From a checkpoint of a small transformer trained on Wikipedia: RMSNorm before and after each block.
MLP neurons of a small language model. Each row is named by its layer, matrix (gate and up: input weights; down: output weights) and neuron, and shows model dimensions 192-383. Each number is 128 + 24 x the weight over its row's rms, rounded and kept within 0 to 255. Numbers have three digits each. A neuron's up and down rows have the sign that makes its largest values positive.
After each neuron's rows, "fires on" lists the tokens most often at its 100 highest values on Wikipedia text that the model never trained on. A number after a token or word is its count.

L7.gate633:128133168139128084130103121156147153132136103157123131099139150118124134117095152131132130166100098067156106146123120122085126119169103092130167125138126087110109116114120137129139158140104133113176156145126113125131147139129107148146131084143140135147143171101138096119092090161123096096151149140100136111139167146139093110111145118124113136125160117166117093122146165107167112135164152182123126132081160170158107124107116106121108124103086126114116157067106170168129106090127127125179103166136139127135137139156129097139114138148139166097171094140169114125153159117102139154
L7.up633:145117132117127118091170135107144095117099142103144161136164100085107088120108155093153085087146157064099091144159137142140141112143139108161171114117168089147108079136113117087123154130107152097109130115156104091128134139109119118135112125150114178120122147084134114154145080126119126086096085113137086111121142137111135070138139111112097169182101115131119126140089132151148121127209110101146150114089116125129091115106135117174140117143109144105120159111097149136118107107094155158140177126150144120145139144109133114136130104153153144133176096138118159093118129086100121136
L7.down633:131118136116152164136125142109100138105104104113119136155135138110144091164175118135140120166116101148065165097139138112160081144102158143123113103091133116155080159130129133125192129116121133162131146096140166135082155128121169110132125130145163101114133087114144136106130136135108116105119112089112130130107077128128141111114115139118136129130114135094120175139142136135083154097120143108087154159147131118128121127132151154164114107115083167146121107154143125159094150155127097111144149120116170161125139181113103158128129102082125126109055117094149145083104119152126126141
fires on: "." 67, "," 4

L3.gate34:118129136099164164132163114108159115180141148126101125144136159099121167140114156088131116126099110112151060112167116134133129142134118127120160146157122142067125103112132103130106119090093162117141134147145106077120121072131138127151143117132157142161105133108129090131115149154081118124150146133155176107110096104130114138139097083080097129140079122149153122155128122076140105121163099165135126139128156127108083087108117102166137138144076104111137146145086112154128159119091088112149137157131139107127135122135081082074164123083118136130142132118160122110134115146124123136
L3.up34:132137154143094112118109111116108109119134137168143125114133100147088141091095134144094127127139126126120147172109052122129076109106129134169118123134138200113157162167120144155125091147111090142108101121139160119141143134076117132102133100094128114143126130133128125135108117112122105067114089109122171114135115117160105111143102109179187133156091203142131111094157114132080114137133144105151136139151120133113138172131104130156107149107146170110130137127175106127165092118158143125150138120094165144146124122136098106133122130154137119171089149128157171152123116109124116130
L3.down34:109153087118154122150144128121137117116165163097120129118111127173141143050156136104148118131105111134137084135114147105117186129147172134108148115142106101027113096141168128108129133119120120138107127123143101126179123100113125142137124137121115122119131140115117125126183130141079145120129151133137121136106109135128149131141072146099084145108131121156120139124085152109149128079114130181103153154144103124145107080124163137133154104106109124157171124108110109140133138114097122156153138122125106134113113077124202140087139150129119099112161114121113136113170131163148115148
fires on: " |" 100

L6.gate185:139127146082091146132119125114121157165080132165120132141081162146124152144149134135090121105130120130151092152118149168148122119119106140129109125116134111081081145165139117139177179105148153108162101096148143082113124140154114120115089102148115148131147136116122107095161164138127125149152146137157148113122128079128157158150137132119148115117142111150119188124075109134131097127126116074108126135136110134153166161102084139117127132124140123138154105114110132111127126104094128162149123133043178100131158149110119092106158104118093156105113154136084141090139157142158133136
L6.up185:150123096113115159079093112154113107102129094143143104152128131187159101144132184117145101144130111176125139160121110104134097110137159156134127092106162132106138134111140146136160073107155119149096162145115115088118133132122124125088141118125123092162113090132155126170138131133105113143121158097093146154136159119136109123148112111130121146119127139087124096102146121178126168102115122134166120122115135113107141138148151146161144165098179096129131143131139133184132112120150179115109152104136109131105144150155158128087149131144108144104114141096120103142128094158110104095
L6.down185:125135140102101112153117140100103147126110089113119134122113184168127137181106090157120098139100130110083084111130106145126148107109110102123170151134125130146110189133138155112120150105128089096130146136144145131131100105106133124127117075141161152128097148158127169101122136109119087129161125107140140131131116128130090162140140126120145195157109097179138098105137110164096148131137147117080144124085134149134101169113149122114119101141165146125126110132155114127134153123147106129193144104141139157133133107124163109122109120133112129096106160089138088112134146091134138130
fires on: " D" 76, " N" 5, "uro" 4, " M" 4, " R" 4, "D" 4

L3.gate770:080137130074120153129146147090131143135109129137176158145150145106141121099111116145142115120096170091141147111180109129120112152152122125131168169149129146124153110141137128097069151138128139105177076112090082121118106151091146150105161166111128165139130149133161079139115159145132119105125138124149148157139155114146121165140116165134118119102113143152143098144150113112170113112142069127137081147135155084111165120116116156105175148146097116115124142123116111115148084132132152107143143130109090150116111120129134152119165102092107107116115134115125090083114143165092131106
L3.up770:133132092142109136110111171122123105082139120111103138119152115089132150116135149136105151149138111143159159144132116184101120109116149165189169055126137114129084067125128121135118096114152124119103113072119135123159114142148109146115112067144161086123161181111111094144114147162160134125155159119154138131115172164134120123097104112128146114124087136136086158150107106104070106153186157110091136092118172165153126143145108152084109157091138141102118110112142150105137128157158137160127121158152135118128137145120126112118150195131152093139140094112140122113129131118124143133
L3.down770:101116133049111154126133106096112153156109098132156120153109145164110098173094092147123126155115148081126129121138136086130137140174087111114155182113127132119124122103141150134066139133148140163150101137127130158134089148095132102119137122127103166089134117124139134127111154138079130165114100120110120151171133131150138124118118164121151146143136141128157092142176122148156108138088078109171122137129131086124136146119100110131157100115114138138152141143115116096104099111094170085149139156099081132130128128091156127122144076136071118129134136130133075090128146102110115121
fires on: " (" 73, "C" 16, " C" 11

L7.gate10:150123093123143098111096169143113149140127145116134150146095108151117137130148113181114092152177128155118135166072124125121123096145113154109123137141120151117183112139136098140131108060124146130157122104125100090115159100115134157142156105139096132140104143140147121126125129173115118149134103129157148131124112129109109120133093099101109129133129148096100140139113162116127103125069170132100104162084114144139146136135058185114097151115164152119154124106191143122176139095094122144147161093112128121154131143120143081124157107151147137135100100147113146120112199137165124102
L7.up10:096124155109144128106093136137136117132088117113108118087121128150127122108164062132132118130111116097115154133088129168116106103102144118146128137109117150096155145142107124136144108131140157154126103095128143119132188116110149131110122096124124152149120130168154167115093117105119150101122131134112118112156148146141183148132140108127154140122149118106094134083111180146122147135099166127137115103135139127138100133156149101145144129145162129108115123099125097128103098168173169101099173127112131149174130151146120129104150151167167156092104095146126131083122127132160089106
L7.down10:128115130074101065161132071140143185153098065109158161174120129101125169166149121142143134089150117146109118120148072134120107065147153138111172143109100144131094133136126121161112128122168142103166093130136124125166119118129115095153127131143085144139152187113104122157095086105119097160135156124125098142101115137139153107154157138116133119144122116112149129131151132161123146084165141160113104101106155129105155170131106112118073122140085144131142119176129124121127152109094113148156086117118109115095148159130115128134132114124100118081139144137149127144179098134136150164
fires on: " V" 14, " M" 11, " N" 10, " R" 9, " New" 8, " v" 7

L3.gate132:144078136135120110159109099165100146111106147126086125131119131126150165113123131128134123136087105106108110106154145116135146116168111130124106127141115136104141090079157129132129151128115184111153126091114114094141105151143138117156125144152117149162131154114108123087146110175115146113129159101135125150149166083138072151147110148117107127081137101076116143146145150099153115108136106144138140140091133198114199123114126150116155125113120104089091140145155132125129090105132145096105123108171113135166128151145121125126140169134127123113133112146100105140150108116165097113
L3.up132:145156161093121135137147102137142106134092100112137134141120116138112170139143105107134092123115152121147136076116150137104134123152118143150152120128123169122139114071111125077132176145151085103167169108151154118134129113142164089121126124109116151124129144135106088152109122147140135119130122130175156128112145091112142124118117142105096134145151135114086167167132113154160133123112134162132143127101095155146176133107127145126168119128161138074116119121134101140129128130146074185111108078172136143117136108104113099152139122094169150183134129153149132129154085097129145157
L3.down132:132111133113159142120135179126138142137135106132152146138112077099106098156118181121120095099126149152121126088123148134070104169118098174150166089098134097142152139183140147130100089154123104133114124124122156150145173161099134136116132131106111105079140113125126128140125136094170129150157088119099127102084095121119167097103158116112110068179087153110130131127118123116086147115102108144089107114141113085104090096142167108139161121129136143176142106168109109099151165170082110128147145130127144152096129104100100123145157122135165117163146151119142141109130140158111151112
fires on: "." 21, "/" 11, " " 10, "ing" 8, " in" 7

L3.gate855:082131145158142136132121078113124166097138083088134112126147141142138094117105075099130100131089107139151119146119123155134141126142114160124131153171113189117143097135130116118131121128125115110120121166095110127125101090153151141133154167128176138163131145143116150111128117130157115120137153140129107094144113129165112136169158079145153161128113079103131124123134134130131136161115102128090174149104137119118101113165161130116143180141155096096091160099114113081098121151128117153097132073112158105128120139167111159104121148125110108148098142138181144144133140150093146129
L3.up855:110151149101127110142119122204107129122149133130092114125128094064170124138136130116141120121121163118095165146129127088136091128110110150140112073164146124107168133141096118154151144118115128124110134122129067134124103081138144120106142133132130081148184115140102134178168115126099161099135183124183171143089095143139123168095126124103137168162106125130117167115133145143183117165150135123124151144120117102096105144165163104104136118151124136108156158103148130132109133118075133159134128127126088127098119139095100076111160129120147131144129137136122147161102136114108165171
L3.down855:158093104104114146118139130085126097151133154147158148086089159184127111148119136121129094174107093096124131152117088124125207125168141097117175142161087158187071137125138126130123121122133150162169121134130159121138142168096107102139118126112143157094123111133172128148104171122181115131085101144118099119146178092064109084126149130167147151093137154124142093129116106127103126079114100097119110102115159134182149147114124141146100110111106130121118069151125138160125124130152126112131136130100163141156111082153135148172064125110124120111143106131121113091149084124133111113
fires on: " (" 59, " |" 9, " co" 7, " School" 5

L6.gate24:158181125107129082090160124125144149106088147090149117102090164123121106176100126102122081091130112113103126079091124148088141146129121155114163133168133152093146130124109139145156100129135168130173099115105105103154129156089131105112139096154109132080170131146143091121147097161126126156157142133157089082139121120143117129100126174153133181140179140110119160142132116111135155105143134138102133103102126166132116096112142153103113114100122122108138128149162140157149133156085133183133150099089141111098106131150137169160169093107139133084145133133149103094117163112147134138
L6.up24:108133123105151171121104137152131099099157109088140086088130153153144080162129126172117152174115119125091135131127162127084104117169143159101142162143134157132137174133135133140127103088141141112114160151091120134156152188126112129106113142158109124135098125125127121126181148104100141097064136128150125157138131150150116109173115118103091127107117089093109072116145133092082092132131155116151141132085121128128127165155132122154099153115149130079159123149129122126109108135154131122089144128139144101130166134123173142066112135140102128107113141136139147130149109135157154080
L6.down24:109107087108121117128148126120111165113112095148107139142105151155119165177125126129127117082124111121135123090113092096146090144106136136136134124133115127116110130084146160166150162140162130147139101109139133092119091120109103062141155087128164154088144113172156095127098134172122102116124152144118144089103172094150157147086130184139144168158123134135153162114124143086129126121128142155130122137157110142103148080102120111109126130109118132164162131141144117185172093191131124164160168091113141162136166139101132195118138168088114084139140154103135124111121162117113162115
fires on: " W" 96, " R" 4

L6.gate392:118155124131129115190156140127087112100123127086124134129107139136127158109140097127131135177149109091114109101134152153152147150099130158126095164135123123101112111122076129135143118144116148103127136123126118099166156138097096125120062131113149144154160122145143089147137099127123126106134107122165104144137144221164142099141085152140112151129128094118113175134080167092135114138109154120132140112154100163100134095093152131108123159100112098107090112169135149171125123143099155164096168133126118104111112124172147125112203100179099136100122140138151109132115157122106073132
L6.up392:143127144133125163102144115135119161136138121105135139099148155124148117141073149092133136141119113117107139115126131183116113140136120123134114109163088074097143177150133147144167134151130137126146122140079119150152168144122199104125136111134088079142116125112107128118108172117141110094149139153103109116102158135160146156083137128149144110152075097107119135120116113112137133150111125064160094129143139107110108125099111136115108159109144191156102127093145125132082137159144112108128144141128133110197186125147131132142141121144106169072156132111148165172130138139135135104
L6.down392:131158121076088108091093126111082130138094105150160132103112144093108135179136143119130159112143136119157119008117094135130099110111119161165130126122083135125092137141110114130112166149147146119154133131088139132134157144164109114172123119075129136137106101120105147116096136167126145143138136121147154120130099076119142139099150183124110144138159158140158137119103127137119119124113115156133110130134110067157123159134155123131149130149130147146148113143094113129124151124145067161099101129134089165131100139101110163143103142110143084147138131090149108119136128127131154112
fires on: " w" 60, " W" 24, "w" 12

L11.gate114:139134073117109143120134142129127136151117143135100138100165138127111132111145106147107154104110150127134134112154122132105073110099089131125157136123094097099147105135134175134153134113127089119102126111146130105131108113171137084107160145140126180126103147140150163163160102081117079109132140101145122111111156123137109167133117138146135077121120100144139119140141152148111080124152144133143157133112102112129129158143142120111144104123120150124144151152199146119143128135192162107131176077137110110128151141127126125095129097133122158125124091112123141086135094113174111126
L11.up114:133156106081113161148132121151107125150086143108154175122126106123102132127116169138101130116148124166120110100078085163128105159109158157117122115147108137100124158084134064126100135088132155152136087149132069111136157135122199177122121156140140159139112097104110167118155121140158138153119153091155125136104164156132141131126136158134117104101130130117121110114117087148114106110083116112095134124136095144129076156130117142136167119152181138123159141167136158128133158135167122142164141147134136098133115132116155136109142149131124111081120092102096157142147119145140120159
L11.down114:176118127129131094120127123085085113155134125138134164105159162124151159150132123160129132126133124130120125151135121158114150126148150150194101083164115099107166147107118087130129103112096114110144094137107122138149149098126145150166072136082119135128156136133167149110132168129097114094075112139149143113105160156101155117134139123164131111104148138136162137109153101129144081125108159111122102131164075112165082149161119149177132102127135125111154118144154132102121140181101143119107105163137069135060166128144111119127158148123156109134141131134092118170135103151142133154
fires on: "D" 37, "d" 25, " D" 5

L11.gate144:117086160148146122089111142131153131160135156071128151089160128123128087135119114125088141106116125106123143094114129141143167105127116139137174096147126122140168139118119100194099139176139096168164163119156144120139161134153111147140148127119114197105148150148143140127129119134158110098115134125096104097124156113098133095106139157140134122091102175156109120109125137119128098155168141149149147155105118112108089133116112113110104152140114117140180146117164135121117139152132109123107142126115079157109127152126140147134156137138100107084127147080165131117153113105125141118
L11.up144:150181146166117105118118122121123109149106144109115169115156130122154150098154167109118155141135138084088119093104150159101138109104076144115160142072151071122127095101115110104085129103151150152156083150108159125134114138155100140103123124156117170103129126135128084143098134129137122110109107121130115062078122135093139145113098130159130139117173128157113125179101100122146114149170137129123113144142118133108136115168139148148140122094157129127135125077130088186125078110178130112119125159147149131096133123113129142166153096130106153142143142129161100097145132153086100169
L11.down144:109087157130131136123118148076107121153124129120103111136162174152104134230130084118095134116135134135145126120132114115158168107131131129113090123151152115110113120191111109154082136152135089100122128147137138113108157109114142099177146167121137164128146121095125177127103146097109129133125123137099121093136108160131093109143116160100123125101123106141176146157138076150148109119131114124140147134150128133116138144128124124158088140126091152146103085134146100160112137206096146122127148096112128126098078157134158139111084121139165126100153147173108100133146119138108129129
fires on: "-" 42, " (" 24, " un" 24, " \"" 5

L3.gate905:115070107129188130143150102108121083095135147135151138159157156072146137083117131119132150143122124114131129129087093104090159166155132147083135143129116110114131138193101132146131130152109147111156122146112121153129137096074136150133085131074141152103115130144080105185148133106108102171123158102165159123147102149133126149095093092118100112132112140164134104145114149126143139122129153150104164121136120128123107109145098125185101159132155143121195127116127095118102144130129172123141129140144081116111120127119097136056130124151125137086131127135136144146154127164131100140
L3.up905:097069176154144120140150095117127111109077101096147132130131140099144090151120158110138152145103163099133161174097137098091087119110097154117094076153166159134170112170140128135134132098131122139132159140107124115164141103130109178122126117126131126127146170120121145115122095161078085118142186108119102139100133152101164131109091103149137112142118113114155172145098140109107126126143127118097110134113134075132133154110141150120141140124106099103103127160114113101119197116123109144128093117163145113096129109106096113127148146095184132119131134103122115145116130121141147147
L3.down905:142137120083098163090113111111109130142131131133158159121097126136141121158142115164137125146141107130115102113149128132150146139186140080170163160091112117128070164069124134141091165131159108131169116102179146142128151147106122095152114137128111148124135102128166108120144165123167117132135125155135119117149137089135100094096128167133154143102127138116090086138184129113125111144119115115157091136087141165112159123092141098121139101106118149116141116126129147132107102124108125099125142146090105137154073063100140164163091098109094078145090131133080111089154137108107081100
fires on: " (" 59, " and" 21, " \"" 16

L6.gate422:137100145159129116141135149111121060146163122119116133114153134144107092097134156102120134172147124139132124133134128162106153072099099115106149118115069099112103090159143128143141127139111127115116157135151160140092126139111085112121107141166105213101132091156124091122091150089136075128105136186125184096108107091116164171137105135108130120085080106160160144120098136162173103143119133125147147167082097120111193127136098110075133101131156115124142112120131110154173120079142130094118161137102105122140123131131140076127117118116153122122119148121112112117131120123112144122
L6.up422:125144135145098086137179102137145132133110167092107121156162126096143141116113138170108152108079121094117143075149134139124112130093050133116101129090135117082098128114111099137155123157135132114100101133124121101134146135181119108093082122100096101079129151106144131138128159168117135129124142173124127134113137081115120147144104162148154126165123133133121139142084141083121143149137118154151093123146090114123103132118153129142090095131146159141134142134121110119100123078104113134140174146153169159131140111118103103117144095139091148106160111140141139162109128123118135162
L6.down422:165126139121109083117119124138110151143108153122155094137102133167157117157126153145102089171101135140153097127146134147141130129098150082122129109142144114119115135157115118131154136118168144148131159156163114106109115104152121106091122114107090108147139117149167132130139153128170160120172121111120140148138156081129112147128156115110146138123145083151114133159115143159130148157135138142106137117094091105179113146140129130099166103169150088147111127128154144148125095133125135108162122135133126131101110078127161118139060113133119093155157100124143106105158093093111114136
fires on: " \"" 45, " (" 15, "\n" 10, "\"" 8, "with" 6, ")," 5

L3.gate643:130119131078089158121125139103141156100134125126107143133097183165112156106145125111077044107103118143132109096141175127131142160125175186151113139140120153075095127149158123144111153115109119135093083101130155167126122135170143111160139125160113100151127130112114165129143108176068094124131105144088141116135136142140096146103105143122139131134075120144143135151127112125183129128136140163100147159123154144148099143122135106133128098178087123111162135117137128103121146152101149146155151140177130079127124116135113080100114145115116119131137172111113130120149152128149103147
L3.up643:127156138152126109144124169099175106173137176132174104102147106109119111101124103134161151131151139159150115158130127120108094099082104103134156085083106122109172136144102147126155116143119099140123072090075135148118116145102137066077107154126131086110140139087143125138102165090148134088135139109097118157100119141150109154150132127106131135111120186151092121107166123112126113146144127116136088081158114180109132128127106128139134170121205178113087121117153144091143090130115113114144148105098104176091084124102110123144079115157173152141132102125164138137132126096105079135
L3.down643:167154083134121132116106104120116124104183141120108153092111132201131182067154119114079091082111097118157114151131157118126161112146181148096139125171143134082088120133159149143124135105131160101133161115128117130107124126117128145117150144121088126148167094153115143119149091159117115137108117157102147115108124137120134113136067131132096145139146100130132113130094119142134137110090151162113136149147145098190116124120158157107105048138101100131164131105119160090124109142130133155130130134150125115158133163161154127079149118121140130100159137128126099121151152154111115100
fires on: " |" 78, "-" 13, " R" 7

L7.gate609:096104152131107126104041134179120083083131093132082100113137113144125154109121132105144145182122105128108116177167113093151138140161109123122161101111116131124106151129136105130126136183172145149120112120132166141106118152135130096129113122145092139130165182114130156138188121106156109108169127134129139142130119165132098148095103141118129082150161128085114145135142132091140112132172144121160124168134110145120124122140135113122128087118107159112109138138122158114120128130150120154143088146122139128103162142166136145125137114139122104123136122122209114145127082155122148147
L7.up609:105135128164122118106150146170123136112090101148142141110115093133119101110094102094122105148113103163149132134119159105113076146158131121170138166105130075150085159123116165105119121119104154071071144107137132106135160158129116164080159170159095116092133157146128121150116070131153173118088156198148166103107125076141144125155159125178083107138122122091110147154086116146158144144168129124116150154106168138124103131138139109116139147125103108138107141115119143092076109119151125103119123140151155157129152128124134118156133110144175149128174107136106141103145106116100134133
L7.down609:139136141119141128134127127143109129135151139113121187112170156114127114151159122147126140146093112145113073128104106104117113108134155141110105109122166125156113129109125087170116126084134113125109140138144168109083132115138160132143143145114118100122116134135143120141096107152117105054170163106097135112075153139145131097138134124124150131103124107133130153149156153130087158126130136112107121157056106116110090137174132153121134139141135138149168165145113163148129139158093115134117157121124094136106138126156158121166150106170147105116164116113159129135103098171104153125
fires on: "." 76, "–" 18

L7.gate523:101134111168111169149141112098156165149097098149148144143123137149097111144086143125143102097136110163092120099132129145100180118109144137115115158108132193149156115116121120144121099108134132138133186111137096132124143127118158124121118120132100162112138139159101132132134114119142132126117100142147123124142109132163145087070129125092169091160131185139179117115161130152116170129094165138131123165126100120142158087067081119098133145173147150181118161134120105128149135146134159145120138106120131124128138132134123141087148096140152098118090161129073108107143157119145141093
L7.up523:141118106110135117099142168145100111144148132153114132136113141129161145131130073121144135125096121131132109104154116144105113155107141129097122130136148145091093135107116105146114155098173136124134108121086113150155149129124131130097160128151148142120085138107171116150181141153146136120130205163077135134139122148170096117132144105131156107164134111133137108121157154132130098153095106120117159157109119138176148160134166099129135142112137102123109157150104141120127139143135141138060120078109180130149126114145139117081091116123130103087145132114162119121164139089157063104
L7.down523:129128143090115123144112128121124177116098111108126169121137112156082136163144147108164146137071135140157120156147194135142136134157119104143130126133106160168084118121122118141115110161130123138149134120122160177133133182091143144147086154171156088130121116180155093122078145113135115126156097120184123142129087126090122122111124137108124146167099174110149116134119058131168159133116168099110144138160165112087133106124094106167090083135134122165127121156104113149147119125112157150145109161130076143096121150149131127184158117111137110146115168112129117102151150177088164098
fires on: " W" 28, " Re" 18, " 19" 12, " his" 6, " Gl" 5, " Sl" 4

L6.gate482:130104116119120136110090141150137173135108115135161144138197122133140138127097202119121108119131112151143127106142142134136111077135092119135173092125165136105113120149111105127124146151137135107108136112133131115139114147105090097152089117155095145109126103111143128128106060082115134081123126168112119103153134148115112093086127139130117135133139148159092107153117118132173137146169130104122110149125103167156091097119117090124112102140145105141120100121109101151112152130120155120120144112158118096100099147177142094111139095177176117109147130106127137120173111110162129074
L6.up482:138124172158151138088134133146153116117102092094125136132176099157167132111131178114152115140142169103119118148089136151121127142115121154157143074134132136123183127143123099110124063087148134076101113096122118103107131146161129164167164101135136147132136152108125072070114099091107121162083112165146128107141117155117108092097143125119157172145071157107166122174107126114128122127131121091145109106129103110143099143141101081135173141119147118155133129144110106116144147132110137111124094140131184137113133151142113123137158117147126129116164151091088101134135152128120156096
L6.down482:095110098134095119145186119096146133108153122160151128121135111132126118134137061152171167134117104125169171176126135079119157122105130096101099184139181139137102144118156127139078145125088160146159138109119099121112136153127135121080124152114138092131143117097163109141148166126108132092117116102103139173109110172115143132134150141103137150114123118137126116094087114117092137120108144139151136100137148103114135105113128109151140151141120127143097139106146123131157143117123103122164193123105128147158142132135171132124130128123159106143103117127122098154084100146097115176
fires on: " |" 38, "." 14, "C" 7, " last" 5, " m" 4

L8.gate598:098103111125106112113117166147178144131131140127119105100152135161092156117098170122124101167164134118136164139119155140089128159097103115146120110079121112132106091146150101131122097164106082138109141113147129126140117125104116154118118145120110148101149120126110115121107167134136121126142104153075119114175142093082147130114099141096123125128110154096150095155120143148160172145123178151109129173088158115134152103121144105116106186106141123160121142125135123142149152082139125107120142127125104100130098145074108079142160108145138149147129141142114105151120128135126131143
L8.up598:129160086119131148090150099149102130134117142134149102105132118093126107136101146155102085107112153113136110110107119142074160132083109131164156113116106093107130096112111089111129140157096103140114085165130138136171126151142135142116118117097143095151123109161118145081101158119142132117107094149144133181114152100124118132150149144098100128120133177118123092147110157126143141133152163132148160135133165077065112116120111107135132161106095123107125147071135100131112177128126106131118162149089112153136144133128149124139116129114122151126121102126128134126100153104128117155
L8.down598:122139172161157122083107103108130125119095123143180090163102156103144116157116126151075119114091131120104114114122111179131184117100152118129132183115071133119090094126115139114083141127120148176145107104144131168105140150152115156115172118114117158131161114131124138128121142130146180146145153123155109097087169104138100120134134101171127138174133116112098158109121152110161118135136093090110139171132111115142122133133117129083139146160124070089082126124171181138113133169126125133136095129130147122131136132115096136140132093073111135061092109156143102146123158112128115132
fires on: "\n" 47, " (" 7, "-" 4, "ters" 4

L7.gate489:119128174076078114099152149163118090166097109115152116142117148130155135159143106106138121115099104128095117117139112100118113101129132175153128098139163135122125098167117117085131113093120136100138156175134102147127137168172159086171119138132149096120185078119123092174165137137100145141130137121122141105152139130132152108140143159113103120151097132128124102142139157112141112155092157098118118132106151096141123139134118127151128124133154107091138155122150157156076129110119109131090116096131192108165110138120119097133110100138134112140150132095142106108117130120127141112
L7.up489:178113117143087095100118113131145114108095101127141132089136046145132138177137092130105110113125109153141109096123099105156150112118092147151128137127106157136134140199109117115153115116132124164111178126122069151123104075134131143183117119139177103163193131143100144141165138132179174111112110129159143101111102118173124073095114118140157142141114126136104142166131139127118153103113139111137129111115118163091112109119093127130115121168142086111140119153099071196131145134080127130125093141153143146125102123134070159130126132136145134122115106107160108132100118151111112112
L7.down489:111115077119127127141108134142155145128148157110176157137132169128097089171127147142134131112136135160128181142119100136137127130106170144107180101106114130136183106087144104127141147140127144131141060140160194131147164133134083136076115137124090190150121158131124092122121109127135102116150206119122125176131153095151148168132142130154140124145149121120171115124126133106151155153148090146111145113186107116121168097124117130087094149091109121166114141141136188090121108128121150137150150131120064111093090181113134131104190136117096124143133138154118144136126118095132131151
fires on: "\n" 36, " W" 13, " A" 7, " Ch" 5, " Th" 4

L2.gate908:095071107134133137147132102093125135114149149134106124134125115108136108115096116114131148130107136122067116076136149138108174154105140133143145096137150130097131088133095123133111080116104133093140149090124065119152113111102104130130107132117154125154121128108160112115132122173111085153083112121140104147144151125170141147110082087097131131140094090131151155079101178086137093105137082142108149116120119149133140128127139150147160168158102124093180125125116144121141171165105116143141177131117113069125168101144110086079109127104123106109147147140101138132088149137090122127
L2.up908:118102139123134127124139103148137129133120162128136075168103114123129109177135105140105084149158185119105126136064153116099177106116151137104114075128109143132134136176124150113143083091090102135103177132129097124106127123102127157106107118146126143160146151124086168169125151132119134147111155095171152148118137149133091170140118071118082161133115140110146163095109116144091116136109154176105163160179159153086106115108133127141145148145131114068163144097151155080130144119152112119098176110154129117127101119135111147113104101111151147122106108132155146149151153130147120120
L2.down908:162118120082120137170130126126119118155154117123151165117110159125133143146102147115133157124089105117135123119171084112145154130134097119154126174114170116129137157131113116153118159142145146112193062091116127134108111180147130117170142113114160139103117101163126111121118134175126127110129127149073122125166102120154106094102130173157172101150127116146102119137204100101147137121116074115140113099112113107127136137133124142100115103099109147164119112184112102117097140146124165139117081128119144146103145076143141081153133130161114104146124119131141113131100103127124146128
fires on: " (" 97

L2.gate99:138130114124151114090116148122090146105097128131150146135174148113102119167119133129185157123156120117165131094113117152101141102140111130121088067109120131141134142112156140138110117138179100076073152175101115121127127117106129108124116145119141111133117121098127129115080170140116092129146164140094144111097137127093143086086123139144164107162131125116105129151107077105096123136082118144179094140144126114123118125104113196127120138140119153137165133088148135093112130144148152113130116121117105145139127119111142117099146138141131116139105121178091136141129140117127143072
L2.up99:159093149093092062101147135128173141139161142125164144142138122171146130113164136104086125113066107117160077143103113090138121137138136119106101115115172152120121169121133103167098107147112128109136127118114186107132114161143120157105164127131143094136140141094116142107106122121144098079128110134131120135129132100132143140118123101117153127151115155117159112155108139098112132121117133135091133142137099121146125125140149141134093145149163150141105141079160119116129094162139126129136086108144121084127124129120147179150120095104167137117119128132131107094153150141165124101
L2.down99:122149119178167170134126118104111093126079134156118130085132142107116125175102117130164155143186119145113155094141135152122155122120120119167136127136112094141156129130129154127126161122133149134092137174153076139135142117123146090142112137138137116149122112127111127169154146148098150198164149112090111090133116180149115096134130145100137118121152128102071142100137114178139115140146148124181115110102165137117140119104104120141158148096110126107132098157155112124116140099079105104119173144146141181152141148124100057126150169159098148104144144149140159152117111126092129120
fires on: "ne" 13, "am" 13, "\n " 10, "uments" 9, "raph" 9, "ev" 5

L2.gate732:141132156084109103126143128117114137107141183123129107166119129098138108117101109134102116138157122132154141115176105157135126158111137139134136165151078135105106125146098113144090101126151145109098110124122116071121139115099084123144151088158132129110113160136128139117130167109083126145116190141133147152134161125160114130136149119144095110144084107202125145158124155131087113098139147151110122094134119066151127104173126106126121178134133137150150138157166097126141135156172123108144129143158089101070124110101135123098192091123105151143104151109140096158109105081128123122
L2.up732:102096166111127149152132159156085179152143090115122130155168174121108124168104116126164122129134156141125163106115143093069156143139083162150142129132143178120164167133120120125112129099120157125131123156116159143144129141093123193116113144114160090121133144163132127127135106125126076116138123126108154133146153141112094120130129118154158131184132107121166091157106108141113178094125092124087174091123097085144111086108160163130128163130110181123127108099115118131090106142101150132134144173089119138124144107122124124156114105140171167094134153164093115103129153149123118101
L2.down732:143124126134121128174150067127106149122118161141139141116106125139125076125130119127147145109066099139152150105098100100098132093117048087150122149100197154181142107106147109127119150121145128155148128119152142113088132163153109103119116120104127116102105129157145081149123131166186142136137119113102127166150117111105131145142091183147160127110128101104101115111184133113124129113124100122179110151128136151172136142105131097130125113119138084117116115132123134112145116081063150164133147147142119150103139060101160091163134155153133105158161105108111160131115149126148134175
fires on: " (" 95